Weights of a small transformer language model: 15 layers, a variant of Muon for these matrices.
MLP neurons of a small language model. Each row is named by its layer, matrix (gate and up: input weights; down: output weights) and neuron, and shows model dimensions 16-111. Each number is 128 + 32 x the weight over its row's rms, rounded and kept within 0 to 255. Numbers have three digits each. A neuron's up and down rows have the sign that makes its largest values positive.
Before each neuron's rows, "fires after" lists the tokens most often just before its 100 highest values on Wikipedia text that the model never trained on.

fires after: " ", ".", ",", " ."
L3.gate1426:166149063131162124129117202070109154134096131163131111143095131106166106089113147133156145184095124160131196099132168107102106164136092117092157164086112098075117135075086142126115144127114122088136173178146146163123108094154130052062080118106147065092176133140140130156134070141147151124
L3.up1426:127126083120162038136102194064127102129140099095138112180139122055141153164122121121155169153071105210144171135116182123101120135101130106097171174144153129130146138134102140112126134130124150136113126187143156155110148080172147105097100125107117045076146125142149121122076086131151126126
L3.down1426:158081129109060103080126155104124192038066159153116101123104125183093103054155161137158124115182177101084120124176110133137134106174160095145143127085063128097190162186093142159156155110099143176068155070101129158086110087136142134149107114097126092170111139118172076105154102209155179103

fires after: " |", "3", "2", "4", "1", "0"
L8.gate1526:150104133175119086128121157083210120126147169087065120155144119184141110109139127119149111172130045140149147151127122083126095103099114182110114119107120106121183163039126128130096159157166108098131136126128112153105174169073156192098146138081131086145146118174121118163129101101141069133
L8.up1526:138104120160130131152130076152131161109086155127125144074145112173201070099136134171139100125064130072167167134140163083051089147165175125148151141099148108157111153133120139189097134154131126150096139120121140131089124142185104094068175058099089153101077119163127143145153095177083176088
L8.down1526:110117084104079122160161067091136085094141115115090083146139149141197088183127130120102123159145175163098088136173104141095139155112137148117118139145091152126140099143089087133100107131140130117128139087116130145125143172112169147108127139113170165159210177104103107159139190072146147136

fires after: " on", "On", "born", "."
L10.gate693:184135078152113085105109183122166122129142103097144136106034088180114090110170141154161174115151176112148089105143143161147185191178096132148139154194112084099120164166087135077156108135173134096157127095158085132141140150120133122111109096150140160130123099185089190087135174131135134154
L10.up693:159135157156156102089128180168179139078099098103125109141098100143121118133106145086132160121119171171151157098075130087166121118115130150109121105156082148088136051136039123170133139109123100166157156096148123171151128132072073103147109090080121144130106127119148125098080163171180123163
L10.down693:158166134165131161079196099106116177106132142181096115126127156160115129169173121129182140152125207115227079100172132107180120128118125122117137085191112169093160226145095096141108102091097147155168163121095099116205139135137173126114124061083136125145102133097138106120120134160099164097

fires after: " in", " of", " at", " over", " than", " after"
L10.gate1205:126156116196093141152108093147098229155129126157191123148161133137145097117105128104169137122095120129202057190114172102149171183150153108096144146058079114116126144105163111147162114080123099125146128135093138093148122172134181075108144132155159113165100128140151128097123078150115112135
L10.up1205:157212162124190185167111109155093154129104106068133111148150113106174139170106121141132146148150179136160155145151160092063107152100137198108120147148137100126175143103199177142086129103114131151125119089093093079179108105167085137153127070143108136141087109154129117112149145096125124119
L10.down1205:157136115126127103140162148181128126158103152083115140109141206116199130063110140153127180135132096143101151070153156115080082076172133107134134082140128125132168144152192155143097134103124102063127157191045125114124092127123145105090152124106135125094151217112128083155137133108164194160

fires after: "s", " Album", " medal", " place", "E", " members"
L8.gate779:102144153127164084127064145146131182099098186194129078123141095158100117108123145115134149100111067145152107087120135142207129098069149086181098165139196175167084151105132158083127098147116124132153125112140152129069157151103144119101044107164086096134114152095130180123108129079170114158
L8.up779:102057088149125095129162083132110137200130141132092116125125095131124135169194103119141121185190109153137116154042104153137135148101129120140073074141123133078153148113135148147163103142111141085137166103179131103152067162144140181160110128138147144127139109114088104113198142117104148117
L8.down779:148151106117067108147147124175098174151147101112109068106088100118198141094109149083101154149148116135146137134175076128158157141089148064123073141116175140162134121138227116135187131101159139109137176191182155100150123170144122097114157098090156128112134117192174109096113137132123124151

fires after: " in", " on", " In", "In", "On"
L8.gate1452:129108068188129120164073170132170182101130164130110144228130146141157119161143212114171118132126103096156090095134076093135125170144158198110143136137097185150116154077101169143115124102098147162113098115160127201129151099103114101161133126159120141058140172126162095159143187178136091137
L8.up1452:159094093139114165144142194116149100100098077131132093101086158138077095139162178153171075156143147163115126193093112201131141156144136111085126156180187128126179160124125140076155113168155135129141070083148080142130123119137091142121138132092121077157163143112071165109163120156113134148
L8.down1452:123113113098104134111152140156103178100107121114119117113111141116114143119157140140170178122157146107156166168079140125119166073082191141134163191148170111167119128063082111126165097106116147150189099161161093116126118151077170132104060047101117090159115146094118107105238122161134150142

fires after: " There", " L", "L", " V", " Le", " there"
L8.gate899:123125153131108110087144180127058151167109175110142161109172117159063104138114111102127077146138122128114120118129101141132170127089194149078174031128112098137092129111101184197105095111090089143105177109135126128097138185119095114087128116112078109096125086132152125104079128154138133099
L8.up899:118180106057101117127161098110135102116148168105111143103143112137108071116106186133152138118162166106115118120066207177146130098079141130205141114091084088114114139130124110087165072101121115144118166146058091138133129203092146120164122139096176125064115119176084140105141095133134157128
L8.down899:177089077139126071163141089169141168100170168136140100174133154153118151090157095108093130140148116151156085123145175149173186135098145109092049158123132156102179139133105012152128130172132086087100148145058101116112151151148120175109130147142105172074071146141106156139066185144137152097

fires after: " Album", " medal", " –", " Total", "end", "20"
L3.gate862:136165152180096160175155170137163115068113105153139123125151084131117131099188131151175117134120082063141086082098129077162151131171093145114127176131220129126153155138128168100139086115084155141185160096181123130130123101121113145094108127113117091080115115119101134109146134167111111114
L3.up862:114116095158130113157109146102159111146116121176114083115137153092142093107156123114179073117136150119098061131126114160125151123167133169113117165107164129081169182148130215087150073142106138132118141167141204163099091086112180175117097135122092077137100073111102103166115170128099146152
L3.down862:199168118131154147134111110104117139150138160150105139116104129138140165153192122124168119151110102094134148131079118114131141110103117146086165100119135072167171126148055132110130121047149134123128086141158161078120116116047175055134079134106132141052136052200105134116154094134100115123

fires after: " B", "b", "J", " R", "-R", "B"
L8.gate105:107098092130095108166143098187146116160108103174149080167175077158168112118126119160063160138146153146150131119168149097119132103136129192143153163134149116172134110088132104076186134200140169122120141177108153126092172154172144158204107148139125116150108153160090112144070082096130140153
L8.up105:142063110103184132139134145119125145099139084158164186118125193107126158121074115125174112218211137143150116093135078148103140175122132089118116149155115157138170123145135150127127177123147083137156140138109129148143142165105210098099163082150136167131162156214085159120106112147172119108
L8.down105:136091169138131104151107186136142131104170169135072068176091146144125143164143170107123137148124150125147092135162084123153096156143124126129122142110159145152172092130127155154110082146201180101216140065162078103176106127159065102133114159106129101063072135193133142115152129194147082135

fires after: "-", "–", " ", " -"
L8.gate648:105075128097093112121081135160082113119083143088154124117157128152151123110090134138131164150104115144149160112141073133079192156156138111115078134181136117176119119110141154121196090110141198109144092210094085137101137161142168159122116154134118139108108136211070144090129136128110123096
L8.up648:171141144155127080074159112100108144140109084098168119151101071158129159104084171136132096091129073132094146127097063133141152112158118110106137108121085158138110148129118097120073139126155161139106144100079139122104128124141177112128116154173166135106152139169154152089064142128137128130
L8.down648:106077111098120122089133139138123094194147115128167092134204153134100136155150123152148109104132071107098148138129092164036105121086070174108146160106155094138062120182125070113119168133157111152148163076088126066147104046032135079141175118141196090107136104173109221158135110138136145177

fires after: " G", "ag", " J", " T", "g"
L8.gate585:124121168171119126143200135198145149198153107093065142158113152109086146158073107096152155140140063110148149109101105161119138116115153125147126108094078082109171129057111187165090145073145116089063114149115137125145078138104113151147085140108071125123187141098119210130102097157129123124
L8.up585:156157110124138189124131169124118058148187117228130194111105142114070109102110198144081169088153160110160148137072069135134125112210139087133113100082136105117157151139125168108076115101087078110103126129145122114099117128170104116097144120138120145109163147164120179109113159141122140151
L8.down585:133103175160147116147189129125071124092107138078134146084136162167139110138096163166081149101147063152141089117109076128116129113222137137129115076163188135152127197149091096127091115115054134109150177189122078186142117098098150104133134158145084139147129114154152172142140119169137137127

fires after: "P", " P", "p", ":", "ic", "app"
L7.gate549:190173062154116102176124139133131166155099188096149135104085123131109181207125118158135129147131122090138164132150097160149138125103134130127105158123182132121114105138124145122076145122103100119216148051187082084138104070064141202114097147124129091136086155163135107129131164164115088101
L7.up549:136067176153183059096129162090142118125148127148166128167107099077151153172133091157150089079128139121165098129145135138163094125099115079095154137167191112145126084175172084117144174043107192124080166144098136147061140137138168101120128129142097163152156112180155078194115156119154112140
L7.down549:141173144124170037174162100164110105147110149153133142159147155108078127157155133122151071081126163115126168149101194111130156152081146123129105151148184140046152158112157149107206177209094144080115153119115134068157121124077124119128132191125139142141163152112172183047171138122182170030

fires after: "20", "19", "18"
L10.gate434:099106150087099088116114135075121094053177059138127121095062079129106153136156111190130152131150084078085141112118085105134153132119184108112118121082184133154161117152101139159142130218125103142205168093083135105128129115074148078147148131111125085135195140116156173173123141166093165166
L10.up434:132123191109158129104195067095184134126105161118090095097134158160110136162216127151135116120148131138163186177071150121093088126108151149170135176137110132127112141198125136093177118131110150157151099109106112100113109084148145169085120101130110170152101106106204122165123131136118069158
L10.down434:139086215128085143139115109080140130089137087165140145121130150152111147144222049146173110121146178093123144125097161149184149103069180111107128094170055159132094124118161121168099132117113102101144148170097170159073138115195155132067130110113158085169160135185153138113187123115085099114

fires after: " |", " the", ":"
L7.gate39:145149138118196090188139221113123182139144141121067179154130093140117103150150132158094169114132104153123202087138137155148122129112070125140144114144148125138185157099132143102141118117141122163133112131110068146040106165122132115130105243156089134152103108136145149184139136132144044043
L7.up39:163159149116102108107131154119137157116102112134128160134125142139170081129095111068131082104126092138104085124085182148145069146108085114118145105157154166151080094126150098075165087104084103146124184108181134119129100091166137191106117180080151124118098120170092110127116086174150118122
L7.down39:173161124173134126112122187067100126084133132144124176200094096197163124134157101098077109175162121098098106181062141186084113111147146160183105127136139139125141133119103169154069122144153127148148130123104140120098135147157138117124138127062122120119158157178050100143062173160146119153

fires after: " |\n"
L8.gate1482:116150193096180118123170077133170142199124118113131152143179192184125159134180084189087112147107091114094110158169106119074186154147141116078150116103124137159180157124090118172152105110141147140130109178105090066063201115154130130155151152122112069080067078163110084111102114156121089109
L8.up1482:159172148121074126125158144160130147096102080163116091132187081101153149123118144133123092125141151139118118079112095168146084140169191137085160144114109122084157125097080126157083159146199087087177134158167103149060151066098181130095081172104120099148171101164121170111132124127114129139
L8.down1482:088144177114110144101118131159147139119160061160105104155148114125080110134102104130137205093159103135102131162156123140141151177162147112092132217195138142092095145094125123125071031102166064120118108131103109164134182088112168114107083109126079060131166116186150126146105089227132138053

fires after: " ", "."
L3.gate1229:157150143170109131186085176125101174115149089137111130128124102105175140147050133079128071164177146093116165174122116110126122099165126127162129194124089126145096154168171109145136143161114126080125153083144145187107152079117131122130130078084142103124071165100133108152108110123131153079
L3.up1229:098128153144123095109131160161138120110113205126115128131125129086126076115133116180124082141144076138139165123125141112120087150130144119113101121148200131147096067134126103134158107115097107148083091089093091175139131092170092106154101114151116144122097137114095116225137093117162148132
L3.down1229:088094050141143107160120116119124111139099076110171126163144154155143125081109117093145167126130138135080158157201130136073109105166205127094136082129060178103151147121156136188109217157094126153134154146176124169142090092161108107120107205106097100112145133129188106089129108148138150181

fires after: " |", " p", " l", "ength", " |\n", "(s"
L7.gate273:110072114154147080130118195174130172128149108181120069155114108139150131098116132063101123148140132186094141125128143186120119118127119137111076110095106149173070131158126151128117102135197153171111103098100091131112197088131159132133110162099112129141137172117137176164176177137154054127
L7.up273:109092104170145120086142163221118168102130140153115133131145169145185112052197044124127112138109090099164098074149139148089129136134116146170138140214155098140159083127173121095090142103135096164079079133161134108102102122084134191073122129071133174152155107140080111174136151111138143173
L7.down273:105163102142066094148163114101160161126101171123213153151099147070129117097072139114139147104143089128136104137137113116124142152130112115157030134073126081102148115149068116182180105103110202174123107080133112107186078115141123144131157150121097143191148115173110112153206119088129105186

fires after: " ", " on", " of", "-", " until", "On"
L8.gate1047:203106180080157110114136123155089104099128176123165126082107082193085129138114120161148114151165178120159192115119127111086115093124066206077099133135128137181095156079136188098117110104101173098099104111117109167191114125082047090164153145132160147146167145124139138067119116141155128138
L8.up1047:139139182129152111093095178107212140199130097075078079093124098139132095140102207089164162144148114083105081143107105032149185128119127152054109112165185142095161138133090135137080131134186103122135175138139082102064132108138138067104101125156083091091112108133144116121107134133127104182
L8.down1047:141098132171164078082141122174099165127083090112131170143103056171129087141112161177103187115132140123134138127172121132166137115220045134108168095130116088141119111077124163115133148091139156079122147151142140169185132105143179084154108132081122138150068123143151117133137149179124094151

fires after: "\n", ";\n", ")\n"
L3.gate677:125136140084086104121092152134119186088180118137102094114131121095158148161164089121154171118138124146106082121044094162143090082097130113133025110180092124140214162149124047118131085111148147114143130069132185138095152096135176146145155100098179156162115123141134103087092169146114151165
L3.up677:148143119084154171120136097125124167092196088170168176174132128164135166148108142142099141101101140115107131105131047132096132111149195110121155108149093117126114143131146125166086137096124119167122072079071059138110098059118211125117144155152096110108115139140142178160121094127183130179
L3.down677:164070083098104168070187142090113086137132083108130082102121137148175078133125138159127159136148187176157105105090160117121159103156118168118131083157161097142145129099150097083178128053095164110124142101156146123120119175147102156103078106146126148105102129138123076083067091120090125210

fires after: " ", " th", " |\n", " Nor"
L10.gate762:113100136197132074159129136135176199089222118110116138086143099161097098064134098121113145143160102099083096115108122121161168107111137140142078126118089183104129162112097154183095133158125111127150078124168062140123118137079102200138122156109097156135092050103122133151113160115120203155
L10.up762:170131092143181122163128225114167184101086137142166118072130144095096101143116100091158139109131138119102176167100086145128126148142138110100160150106140120101094187124092080091137142109140158092113065177165161104101142152104142146144113108117118140145125127107122110153133122123143178130
L10.down762:116142077096115187102138163117097173184081143123117174084157094014068134166095098147122140146192115121186128096144165145125117141182188086112105146097106094129096159132100194162080077196125072166083147171102135074076127214160154118138146171135106072122083097171143137140198150123103166106

fires after: "le", " f", "y", " H", " com"
L7.gate1243:062117060130112156161088153172145114100172117125129142133159094156145192131112146143154123117108161100172081136114083108156092095181103183136147138182140143095150124120154165131113094177124096091201076162121118099112172090185139141136118107187180130149092087145137123091137164158154132067
L7.up1243:134120098093164071150098131140084112119100154077118071176177054114143107086110110120113074195086119115130097146184149141135105115199114162120152135139141126141085068131067125072166138201060092122104156157114052135155148188086124093093119171151118083135063163146104178115078105152151112137
L7.down1243:064139129099058151096133123160086119107109133085212156146118169164123146091154154178128150119160173063166104153128079092132163153122147139120135164115134102181086102151163074144149109109161090186072177128151120072117119180170149145117115095134148192140152105137065116137116112137147162134

fires after: ".", "B", " N"
L10.gate688:155107188132146087101180088172151120081064097112117117139068084111124123169156102185086124108140132132175052179154123149126119138153080152090114184066161154149091120084086125102125126136157116124128108122126077103138143101061064139139151135145162168103117115167123138145097083106130124116
L10.up688:090102144119066125149189087108088159198167160148143115134151127125153139098133114132124158173092137118115121118110187202085163090123157129119195062115136140121085147125138127141129050159081099121133042130130076186075067159109092144104083129098166123023147114154099163165133117097090102131
L10.down688:105061149110161162107205125092183105130122152127117149143189065086113108153179082062142128126170177133113138153111166135093205093144134120065145161156134128176149108197125082076132097098096125109125101141159135111182082118092163197123132117109117109170175143169141141136172137107150108147

fires after: ".\n\n", " in", "In", " In", " not"
L7.gate995:141143179093138154115155122113121083187123131176091150158127117185079097087161117129133191100129082129164127104153136113095140136108123138142189115134146051114165088116109175172190125140110135122128116154134168201173132145184145120121117130109108154098125161150166133108126087126087112129
L7.up995:138120141128110110159158096100195145092168110107152166117121117125134094124201170111118155100048121125192111111179104109170099149108121109164100101132157155102094088049140142118118143120106114108170113119094139126142170170067156147140117122135214071114191161101080117122136138122088097169
L7.down995:129101121087152098123192172149182132169149112126161121099139154148099120174136125122135140079123068077119134164112197117130168162138188123108098098159154167139103077093110106152173177091102133179087102145128104194109138163153121092190063141149196151145194130151136082094167158139158171135

fires after: " ", ",", ".", " ("
L3.gate139:115173109159145146100143163134080174108105111102095174177107136153109133086102139112157102183080199179172154099089175099157086131124080169154139155187129080134128160136150159132123133118121142200153172194154107139076132097115158120123143101124147145100100148162120086138077169118152160097
L3.up139:134094146126170127120104119151094121113125117206200144165086139127135118143143151083084181129144112150125170144155082168175097119172107154094159155088152127085122113061139165129110147143135125130095118157154086163191148070172122152116158112128105075095108154127169072151111133115176100141
L3.down139:141146123138103130110048073135176108131102110251123091106147098150128125087186148132116133110228126122171072102160108125166193115159160095131080074139097145125177132104114067098145167149168191095180204134099155139140098094124110120177135144205097126132136120118133075149139092149112157134

fires after: ".", " att", "ated", "arn", " gradu", " ent"
L3.gate1131:157087145119070092134188191105130132146052135129110105189102122102127152132099127125111127101133144067102058112130154132105142125070142123148096152151138095119087153098128083153112125090145182129162146125143123079116155191091127087083102130156135124103092156183127097125074139071163153124
L3.up1131:097092099119080100097190175159082101143161120144166084095081099100156170084090137117094103130142139091159130154144073110153117160142098137103097132156174074120069122147133100131122178169134134177173126141146088128120108099098161131076110074122153126076125107133147110128113072142177099123
L3.down1131:154063108137123087052186190105084133102136085109149105146100129078095170087137064165108100160104149119125104139133131135123092144106163150137071109175117142111127176168145102124099143160051174106096157143083116173145125106109140143112152137127105108098110114139149125112101140135159116151

fires after: " ", ",", ".", "hem"
L3.gate728:111137127132157102126094116153076098097133075142154104117176119142067124125104091107113114101074146114085190133138177117114093183109104158123101147115096127092113213150158110071087119170120058055157151087108165172074098121132130109144115100169137110064171096117112097154052081153152123152
L3.up728:094131063093179137060108168064112105109099082158197088118125152136082099111133124142123148095163136132119115140106136112060135088149160127179106146152109202160162141152126121045095115091123112077117130124150131147083101134138161121077134149155104099073080109110068087241068125150160124160
L3.down728:131070089144133095141104128121144142108105160134110091144127104100126074076118144203107197116095154195134104173132128179129133074147203138133122148190065155118131095133094127160162137101181119114118160056114147146131122107159158160159090134141137083137129121070130089091159133105091098090

fires after: " ", "–", " .", "20"
L3.gate1363:129100134179111149145122121108096060083114114042109088158089068125127138111129136179137147156170133143173103094058159131142128094118100104145121130128089181189140138072146172140111114131085160144141124117112085169142097088154162105178051158103142142149079145184130144107145137121233119088
L3.up1363:113071079038135147125162105125182076196121199106159123086171114140127119123158107138140174140121097127111130103144163150131117184153153141177066156151108114136101086167129148207115116159150123137102145101157123167159089121108101076140093173141165152117179209167118127133169180134172149160
L3.down1363:131130136098107119120159102135161089138092150094146155171141117091116140154099117116188100087153085077138081125207182081107110142136111111088163165155134097130134159135133155110102095113219163121159076126128142069142084138144102141106133112143186132089108122099179149147092114126096111120

fires after: " |", " ", "2", "-", "–", "1"
L7.gate123:146162163151177064109087141121118132133051079146138120105139121151089125179145112123131114122210088109106119113110113101120205119101142118148104143166103128174146106120162156143128153133112132160174123110153129139139158147117120115133114186147086146134049038130102101177163105118143149056
L7.up123:214090118139117098115127147116138200141113133116136172126148076146115117136145150139124055143154149110084098116160181183166119137080095138105142118130134081130173138065133132162162077129159111132128186145131105119151201152134063094146172144082141174086098121131134133154080152113158131125
L7.down123:095110131152094136091202137117160191118081113127168090124119078127122101139124167118175158216110106146223141094115162136066159118185151108153106144127143130153107108131046145085153170113141083162109130169113166173169143108036117032128160115075107086133187168170126132132123104153173140159

fires after: " J", " P", " A", " E", "a", " T"
L10.gate727:169120165124141117140073103123131119110122127102132179143112101047087129149112140093110119110112095140138122148170117157150156082123132139116190159129125144120098100133137098072107109126123175133081109100116105087148076127108110151093072078096077116086133082114169150188189111050154084204
L10.up727:112144132133120168106153159131090107164106120194195171132088130085134140129185178115144120164126120124182119177085126116093124115150072180095115114063122133131153133134133069118145152182081071175082068157132187172091104146113123111157067201128141153071123155190101094154129111091098087167
L10.down727:079130081165114142161093206116046113104106117144165119086155147094165187163100140117113110120113153146120163181082109096147093147127102070136056135147182159080123189080090077146117134133170174154111151102138089112149128138177156142169091064127103067104118167094111160112109135145196082186

fires after: " |", "C", ";"
L8.gate892:118137186205130135178150138083140150156145077095113052185122118178101112164167105113134044088142187139078133106097092128210107119171104150113107149078144166119120110135118086148069151159184214135183087158069130100099159154149128118131155074156144169125131120104087136106145130128118143133
L8.up892:093169082102140110096105083144105106134039132149078164152112059124173126165088119148181138197132121141140128115213173048153149138118122128194130135130132122133115093075078189166104144026106107115195105052104117170137131125112165159114143131105123162194147118180154114121136164069169079086
L8.down892:169171106141105129120167121131083111154102135127111135150141146025080115107110134166116160090168138167131116104115109081079165172085129093121108178107197114104151148152195125183151107144112133133077127137175157129108052102121097119119147131087118160130123136160161181193174141141144116091

fires after: "ail", "b", " b", " St", " bl", " Bel"
L7.gate1276:157115119131118119056081154111112167143140114152098111140133155133084169087155112120152125105154121121093147130167096110097135146109143082129124156146134174187105113136116112124167138158116193107094190146150037115090089129145151087143111170182109140131193106145113139115144112097108146059
L7.up1276:140095129123126088171116142129105101103172089113146157127152136125187134121132111134166123163161102109152104073126166160152107168132106161134099091146168066142168139097123108097100153107129148108146161054168152157155190137082087172096131104116093084101150078126077124144152093176064112108
L7.down1276:129098135187075090157201135065155184172099121140155099188137132112126091144109147130073075116165164077143089112157165158121131108142167129094094145118174127103163146151146127157085107124119110151135086128098128119139124113106170158134142146137110090115159124085097138149135128162162149166

fires after: " |", " ", " M", " to", " on"
L8.gate1362:082139132133175108102066087132085156144150193100143206149173088155095113119081113083178170164142112131134159145071121135113119164147126125142099080100082110137177128128181127129136164140120116155159100125139094099151094095148106108116121162043097104110126087060074099147159124130095086181
L8.up1362:097102097105110111111121104113137202084106122165099073066121108159092143155129138150117125135132179090109153169169150144136076087143175195102193091129148158115128191098082126088114148158099158115170150162093103094119105194152090089074083116078123135165118149188096142119214079120122149078
L8.down1362:117110100104082096081071114159094102152164143161139179113105097140177168138111154118164173196162164109106111141174137120158145206122107163134153112094134146138156129125162106104128119107135106127110141185086135096084142122138139100125136095122096137118089134152120197091095113161067178141

fires after: " ", "a", " |\n", " B", " br"
L8.gate133:113178124140178098133130136158134140156080099110115149092135111111133107140108125152105121164113137114096125124113145133140136102143099203143134133088124114090140077095109103088120076197134108102110066170146160083141134147113139171174073178191045099092118121118107169125064076091094117153
L8.up133:106173163158120131106156153131149088193134100088134128107161114132153097062131119108122104091194136143172186099133126090131153137162132128130128184149165125140114132193136118164102192084122087075102140181151107113089137144172142148128088137159144128182213092177128126151165122151163107178
L8.down133:114161136134166121131158153091128129130111119106022123179150150170118150050099147154128141120234166087080169095164118086118181174176160159162151142113126175134165217118150117149114101103127111143131120074140079212147076141118151143118060187125093143136134160089092153108127159081115132193

fires after: " ", " |", " sc"
L10.gate1027:146152107199109135143091048108185181103116063129103165140163164095156123154095124210092097093144076118059130119180132112103191140145112145100072081184079120180188142145097121124151116176155125185091124153131140118137197226166159166093183162133097167114097062172098166173139189125058166175
L10.up1027:072145123099120130096083213166171123170111143108103187086077106082138125150102125125146204136112175175091136163169087094092156141090170117189119129099116071170115102132080121146090102129136069171180095103147083169123157166064099145075111168066139083178181175063120148139114088151118152136
L10.down1027:124204144146087187199150177072152161052095127132112124111096138134160164102115102101150106163157136155140151128105086087148150105147190093144144161131169185152166096100128111146150056092059190167095130117146140137129110086164138172121138065133149139129155121134099107177151135099121146131

fires after: " c", "b", " C", " b", " B", " the"
L8.gate1441:156107155134109115123118127145138096172135130089179123094127126170147098147155148125154145162125131148125115135160158158103129127121068114117066154101076078051113092098114118181130153081140156150111100130144171158110096141198159097137163132124131116118086104170138118151121106144124158188
L8.up1441:118090085115150126140115112153128175034186130107193142153192163113090114171095054167070101197163143094061123139099122153116128108117121138151175083153121176134096116148094155126141110150145112069083109143104145150083092146143131147111160136154091191093126122074061079126117135059083108140
L8.down1441:117145144123079132072168152143120140134165087121083084179139117133142121170099138130059081200222153141055102106127122136145154145137151134136138173093071153144127054083136116145098136113175087132115179139090103126134159149160092108090139151140090127156132105071129144109172123149131140131

fires after: "19", " (", "20", "18", "s"
L10.gate801:089122123168077136114118115097126148138185131082177121109170106079085157124180106196120167178118141111146122155139099146172144072094071125178132128141117109156127112120136106092144099176129149111124114118079123099106154067153088071117102167058133151144090124147136167166101058189186173205
L10.up801:060134152115129146111205089109117104152167177091131067143137155113080078111100185099113107134128116075097137136182148121137168139119111122084117077152155092126139135132071090130171180116112158138112134093134113130105169077057112077136086132153108154174145158085164110140149071143162130124
L10.down801:143132133102135121124116122135063132125132081131136142136116163141092127071169144117124101165094174133147165175047141079138074122085176119132069074117118111181150121116059093116077106103090081140130120101093137193102132109133191205105112113061114137146113120086165128131157075120098175141

fires after: " ", "19", " the", "20", "18", " early"
L10.gate323:191152125110120114166147152183142131117122137146110096155134094126114123098141085099119111107106092145135102080149131145141184085133127072100108177130150132132127093124149128137136171105126167149106147074179144162106145073178146160160128173153140145127102187124164142229116164147138119095
L10.up323:146150242065178117153085206189139181161058150160183082078149111111146085118146204067104147087106103134136096133193138164109177117092128045129098133132136090144141158103111149145068141168124136128150128123129113161117149076114116083051145111077119215108144154113165156143085166133185143145
L10.down323:162130174080187098157122164133161147164143060118091163141165175150104133153092118148158130106071108122075086081125140082128124114108110099120083148113126107161150114125113115080082128149156121176130163126117175073132185110102165113113196081087164098150127127097178135073102104158151165143

fires after: " B", "b", "B", " b", " C", "ib"
L8.gate554:095094130202163100151097086127107117107185123198145155115069130125105106148121121132106138065162153132175098039135155113055170081114160067149160142158065126119174167092118145143116136119085163150131112129113096161106143129107122122108137097181073180153104091074080156111082129137132139127
L8.up554:116141187137106116138111121084199113147166109136114083139124150165186150066106096125126122117184155094161092105135086098084136147099085184129147148047140084129152136070154074210155161126127084112145089144110144133129203142103165176108110110089127119147142138087149080137140133115118109085
L8.down554:169145142144185173131197104076131142171177165134129087194203181097133152113092143119103165116146083133121077099157105147123112151098117087134155146125094064160094128207157128136125131147160133177100096162112176111120152118105140176127132074149106129152072160125128156130114124122130116106

fires after: "\n", ")\n", " compet", " |\n", ";\n"
L3.gate845:126107130147074140139157081126094194108165043101119094119190124121137095116157117109131148154141148132144106108059100109143212103141134149110045182144062116124135109139147088145136091193110141085174136121162197120152137097121159124142097164128137119100126108103118117111117150112152172170
L3.up845:156147161093145143152115082128130062159169088137124134134120108149138216081143074130118113143138165052151105112116051115130160094162169165118064149126088115099121154149081118092128153135156189136117158158173082114112143079110170099152088156124112190101115149128047151091106163113119110082
L3.down845:157154123112151103118141154148147124103145115123116151163107161165122100172182110154126148148144157076172148094094129132149100167168035166152139122092122153095124121133119177091108108136146179110077147152162147120101169077140115112176123191098136182126104119082145121182119100156110120101

fires after: " ", " of", " larg"
L8.gate1389:105087100155059122121078095137103171177097104183171166137159153124064116129091094182141076121119144124095153155152119124084109117171129118071120161129096115105190113095107142145152125129117185123166140089108135092155117154197182106123110113112148140123095172131142111172143093169109114102
L8.up1389:140113136151185118152081100137114168109132090106122082124136093101104148139100119111149135147109116174156134134133087178148138178071163146124178152141142113087131110157134147110157138069103081042171114083100170079077115183139099098103160154109107134128065116147147118179100069137172143083
L8.down1389:171107151187128141100144074110167157125102156137094174116133111144136132087089163097137138129117150132127152150156075191123141138176127124124130198123079184096153110127143165173199165131131151081104131156049136178089175129134120090166114087128046143149119120129094106065132111106108162109